MLP neurons of a small language model. Each row is named by its layer, matrix (up: input weights) and neuron, and shows model dimensions 352-479. Each number is 128 + 32 x the weight over its row's rms, rounded and kept within 0 to 255. Numbers have three digits each.
After each neuron's rows, "fires on" lists the tokens most often at its 100 highest values on Wikipedia text that the model never trained on.

L4.up1882:188112150110107117083138139180173105183131154083141162137172133090117159154139114124106088168121158144148176072161085127138078148117144130168107163170118103118093124149085134147140133155116118135108121084166123144135166093091111123168120142183113146054169137109156154168126126084190182101123114144148153149084217145119134169128155096131137143164098128153147196184113123173110081124152
fires on: " Al", " al", " Middle", "Al"

L4.up1253:083107151083153172105128141074088117126142147196187125119137178157167126102106233132146112103116106083127035112169113160115145128190147174151071139082139157146126113165142128086124169138197118125191153095052054116086125108100165117111104135165120140112154163137142129166131110168131037153132147120091190166125112141105160111175131154156082099189121120122128124085078081168144126152074
fires on: " and", "0", ",", " or"

L4.up7:077058099121112147144116096133151208127081227109166098060124115111103132177126140183168118132152133098167162173110132075144089170108105086163128114049100167190152138128088153144110158123123145141077141084063150121152153132047141173144107101092150196087146194107135055110119125166074114074141066106144151112130157146105092152115152134167105116097136130113144152098099110108141074110123
fires on: " R", " r", " in", " d", " D"

L4.up1108:163117124086146129148177108093141179094194164146121141144118162142144104108118174129105126145156100105120118168113128093223128183116160119109189094163094063160110110104095136141078151129119108147082138137127097122100195090144172155105156137130146132111104138134164151160112156169124183114163076140156135160141100128099083165202109130100151120123110120168090141155131155110089113101074
fires on: " War", " born", " used", " death"

L4.up124:120082104132087091131087118131068135127169148085165143120170162072145138141139152143134130130106149080093169159150094158152126127195140153123114126133154112117102114136144120115089116222177148176146099117115113113130103125145140127169127164160165121054132172183099083134121146115082100103191121126115135139107108025118154144108090100094181197131146118092166097124126154089104146152134
fires on: " ", "1", "ñ", "am", "0"

L4.up2504:166123157077136142125125094121112159124121100113155128053166091112065180096197132159083168112123142093108118081160076130153130135073177158129155158198123086125108126091138119154084127152114136147091120120091093129071106098179142162153133089134114111157134199165120090103130133160159094114150181120122119181163113164098134162165136141108115092161141150140121186172121104125143139144135
fires on: ",", " It", " and"

L4.up657:099100070087089151116137132052178151162158100095152177115104136120126116106135092112144181149102157084067194108154102139096149124104170177092157222117109112150135040131160157191071142183134098160074091138131127130132128136105109108114122122133154079073118147133110160160107131181165099146097162145114132148155104160138140120119144130129148084163151156086133127155079084092136115131133
fires on: " to", " and", " of", " into", " ", " listing"

L4.up487:116121053132194133116109153112119153144175078112066128135134097148103151127087109112111118126150115112149123140162175094137118088119106126109102135113149078146119157141163084118162082148133149179097106141080129060174137131114137155150140078142169155167162154126143147143100151090134100127155113104126166099113129167093196102123123123115135076087161130089129174102091135120079147134155
fires on: " D", ",", ".", " d"

L4.up1535:127120148098141106114059130129151149095099117166143147176182123128118180191126081144181099153132123150172214165125168097148077134100175135135077169142123098180150150158121152108098104097129095157063025073158091133116106151144095190083103134161142137132149134184156129169122142137189154150174136061168166114082136168099105130107174094113153128173099129098125068134136102182168121117107
fires on: " (", " over", " where", " “", ";\n"

L4.up484:198147126206157139137155169149090138147175175061159166162165096109166127142147190129126134138120194100118182050111185175149170102110221115106141148151188143128128112159077074137075122175123083148175156125104158138177131051163121060171107191112139141116032108117196102165163130082119138066145200159136146153142127157142103120151142075207119094069134148112122163106118139121114173172121
fires on: ".", " the", " ", " The", " |\n"

L4.up135:129120116073147110112112127156119136137140126173201150120150117102150171148131102123174114054148119178171105113084114123135097205145151100149128155166106126142109140143136145095163123128139038167104061115177128092081110167185135165146159110115116063164126134136194156118168133151111144114084107101123144160134175109171127166175122147136110191134102150150102116142099179102114101133135
fires on: " which", " where", " that"

L4.up786:084134124150168122043101123120172109026130124089141146035143070132120136080171139167154139149170167077242095127174127035129124105127121126134164109160137044119127092130122087105058149111136163097119148147069106088171160162165119195135175101101109169120155168108079158172114119162176062109144125158153170107137196158148158127141171155144138085145151165166179135177135134113131098115143
fires on: " de", " d", " in", " to", ",", " \""

L4.up2488:160106119129130146093129152147125114064125136093159160153162073167079116093165132173107170178142145175144140144142105109164095149047138104120180078161158116176140093096110177121045129142080148149083163129151083103086186139097213156115115119116138122175112162151184161052090145153100142069176104190160140120147174130130135093153089148182059203093137107155161194121161104116193057091131
fires on: ",", "1", "2", ".", "0"

L4.up1011:143089105148151140106118150100124132146117147102150150168094150096126099125111135123103146180138137093090191135144099159051110071158158116092159217188123138120151157160095154112211094128136084088155102154168132153134109136153094130139104129093163131120092152112094095162156171122122184109116093105203162161107141223137110154101165145177170126120158074103129116153127144149138067136143
fires on: " f", " to", " not", " al", " ", " he"

L4.up2483:107129089099109185114147077111092147141139191125107142129116071181137138160185184129155112090114164153094132069125130120192122132119178095163156169116083127127134126185135174108078109093094138093130126132149076186172144127161082075125138079103091132135106140091168134130160108142130161154093158156092099131144175106169089110185074168162166118113137137129100159070114151166124154160115
fires on: " The", " the", " |", "The"

L4.up915:158094146192133158096143105097121110111155101152143115134141109129178155178142153127126148129050146111114110096126143101137090130158118130136147109193143140085134099137083141120099131119173091108138110209170157075172113124096112126116160069142078144142135162121087166123067136136102101144159194121141177167116091075077180233179102118154087167159106108117112108151139175193157130140135
fires on: ",", " to", " than", " of", " over"

L4.up529:133109062118089147202117155139203125126124164107106108146071117157139117140141144199152093077133128084131114116173172122117184133131163090148116182150180140069108165148098099120172076112152126106103104091096145136124101115164167164106181077124158111182143138134148064143097101163072117104172166051096138151119086109108071123089091119159131139110157123078165161155078164109158136166137
fires on: " |", " |\n", " ", " episodes", " ("

L4.up1256:100119125101153116114095124118121126142082148116163182105083127143122136165121110147115140123183158109137143148122168153109127127112130084133125153129142093145178160100180101070118158122104125101103093133154162128123106192134112157082166122084179118106172127173115110177146086140147125115128097089101102171120136137089142122147124120075162147104059174150132162125104157149122110161187
fires on: " ", " de", " des", ":", " of"

L4.up2392:091126124067100096103141132141164183086159163151155195079135095163110132148088052069159087144188115114123155111053087120113128137085206196116103156092105135106113174126106128130121074174094120121143173083103100118121060135187121130166115062129127137190173089172153144130155126153100134159131190132116106083148140121174116096122127153123166100142070124101140128153096107119101096138168
fires on: " of", " at", ":", ",", " to", " as"

L4.up191:213140064107130105108122117089144121132080087182117149180089089150121138114158165121119197174136095158152159110105123127106125110127124126119126100159090076118151098080113123074135180110137203118112138074165055145103190121201126128142104119099151184068097128116139116132101066099100129122163128133139158127091160138090124215166142086096135123137183174156130110109155109123120125079157
fires on: "-", " \"", ":", "8", "7", " A"

L4.up1705:126129153107116135108163049144145158113104161129147143135149142122096098119114118137092089176163153104095175118174099176102114113083107118135075065087096155111124131204152143153111104188113082134133134111179179136111112079160149090144159119081144116127130163100148049150154164105102102153152138154128179100169142101126096141196105129154119142120149096117128172101124148051153144120120
fires on: " ", "r", "*", "R", " C", "al"

L4.up463:149134136131137118125153142106160109087070140122101135103175097137076197184070099111152142110157152049106096135061151159122136127137155145105121130101143159137161133157075104083094102182111117079123154107135113138140087172105215073099158099109111140122131042176181136143148097188142126114136114130099118156137141112185131146113100121110143107141191137087084064140128131141053139103167
fires on: " |", " as", ":", "-", " for", "for"

L4.up1905:138169145100093109114114114170132174111147055108126143164127140069136119129112101135106087136171143135141136174091219085144192101087086167192119114088119134146137079120196108169188162159105098127128107149140160107067133190139103162175183108138108128138113184105104142128204109154130084131127173129094134188192085154097165124143134175168136080151157096133099131085166091086167141113135
fires on: " to", " for", " as", " not", " or", ")"

L4.up1258:146131124122099138118152115109128141081129134160087108173120127132140117097149222176163128124119084168160115171153155086067091108122232154114146109079116132135184097187091084170130150191130137139130163142074135116116166128104099091135124138099104075141136120172096164155119085051106089082152105146141151128119147108151144129242134099147077107089082155145107167163124109102156108116120
fires on: " to", ",", " and", "."

L4.up2077:120059161109151128173175151140114157106161152105139223113077120117129130100190118146088087095118106162093129084225105144141225130141108106148134164210171081101128152149116119107099159092059123113115167112107093101146099127132175113103181166188167129112106214081133108080164097118126136099113144119117121096124119143131097108156090082167146098096097113110129119094100120131133177089176
fires on: " ", " |\n", "3", "1"

L4.up184:161114152117139168136139054104186071106120093090145175202127111158176147095080163124145117137086167091076169130162066075155185129105148144140123115132152104165117082100163182141090137101100126171035088139157119122082137129095119110136106118166109136149131139182144104081142102133133139159073195122097147195152149155084110149151170094189146192133133127094111124117171149117127173137140
fires on: ",", " to", " which", " that", " It"

L4.up1723:125120108118155172027132090132124179173135176164133124151128165075132120192153100127068086136132104145149136142108158136111132144133139099131164105164121133128146149127145135169103110125104119142087154104103111177126107189156119094063176133161148146083132173094097083189123134148108125113121098092138161145072106147154093169153125111123192142145151088078160065067094142076152125141149
fires on: " |", ":", "ud", " of", "-"

L4.up2246:116153180141076155135129196117128118066122070133116118151181122157098185122132053127107163178079144154131114160178115100096172131148131141114119073103085128174077140078142093132090107111127112110155067119095183133141152134059094101149113124200171239169134070172152120123154092103149151104183112075054127126150132112143199062166077112136095129139086126139109135132142079064180120093098
fires on: " Z", " to", " W", "W", " To"

L4.up1546:175108042050103138121111125115153148157145104072106120168147136148176114155116165134123180149134141130067168080112173129110148139161125108113118116154124082116117077102110116084132085150140112121080150118103131152047133135110135173160163112170143162168108160138183096103199140140106104149182196187190173080111080109155137152145175161109092137113162153164140103148076137144172158114139
fires on: ":", " to", "-"

L4.up2230:174091178129157069089157122137114176152099103014127177120125115125158094136118163145112124177123118086162168143177109171145109059117110115133134147144183135102129155122109121134132115110110154134148192100143105115164062091143154130084140173157152165122142049060165158117147096058095070121167111108140110139111077112096177132141130112129150172075135181087151143134115097123120142131143
fires on: " ", " def", "v"

L4.up1069:110119113163099083159137157165101130103142063116157101090052094095140140090123091112134066093158105086107140127092119116120189095116226168122097180148134125115142129128073144110203135069084105086178160103139125116119163101106208123156074129152179138110101159134121148106137106123137148088139150058057033078119119179139139089087117140111142084084122097137102162078102104174119149109085
fires on: ",", " US", "===\n", "T"

L4.up168:123080153122135152120074072104067129103125138152149074137134167109102131106124120085115094184201147114150157148113136104168169126141151064120135061086144115132075118162092135145064146145126158147082172104105109126103172105117119137132061228126107140112099146127170146159102081124116123094157117123153168126102137099137135074093132151048115123121145208107151104088050126070119090120208
fires on: "1", "0", " W", " radio", " Art"

L4.up1638:060106130116143166090106141129108144098107129114089176099078111116090098093113129164079066049180216103207187113116105129152115148172097134099155155108082123179112173128101141163152136116147069153165078119037137121135102080038165176125155125085124083142133128137149088188086111068135142166134135111111136156131142132145130104092162155112110149169121130142164111148190173145119128193143
fires on: "(s", " (", " of", " (−", " cl"

L4.up2035:119135153167117138114110155114130108198067094134156159118087128119131145168210121138121051136150088101107105158154075104143119120174128115086129110166154213172080102113130075075081137147158140163103149114128131099103082116100098139095060179115140128118161142147205055106142115073159131123159144141139061144143079154141081073128124077106116121123184103155159085106141132102127113103182
fires on: " as", ".", "und", " the", "|"

L4.up589:150194101097079106135137131120122144114164151097133150137116102000152115114201099116140165169114173147064133162080138033107165144109223150054110118057127165093149150077186129095143108150097183161089152127146100124094177102137130127115173117142142077133121135083182081121129124170140112161089147097112139129096074127116151143144166162133110123174153112120068137074186132127116133111141
fires on: ",", ")", ";"

L4.up687:161123139101159128119152228164132119118129108121119134134166127090124163134119162110159107078131081131194124076157121201079115145123095133110164057151173109112171106089130144109097147161092101123167135118132141160138131113105103101076110131240160143066135121091157132061090187113102146107151130104090088162119124129150062150136121151075182172121140139138114110128144140127155141117104
fires on: " |\n", " was", " is", " ", " as"

L4.up2383:092177178149157182164099091105117123128110146137124128145087168128141149145195127109097199120153149161149119122133115092090165149130133098145157145100145093109134104105160111175091072143095109112127121126176103149095100133166083095187100100124127112127153204113115116133132163088101135141150096110087143123173117134117119162117132134135116121117137090097152173138103145090135135114210
fires on: " to", " joined", " and", "–", "r", " left"

L4.up1786:123135168153129094122150115142120146140141148165227124151111125080101141145096122106142165189180126055110103158117153094091154114163113120115142111104164106082135141134139153157114123105128095124105139112100127134135162159149088119128102146145129168095137080141131154131073118130072125154126109113114136101121108130117132095111133147094164145158104087132136176141172126077131183039072
fires on: " inter", " Inter", " int", " per", "self"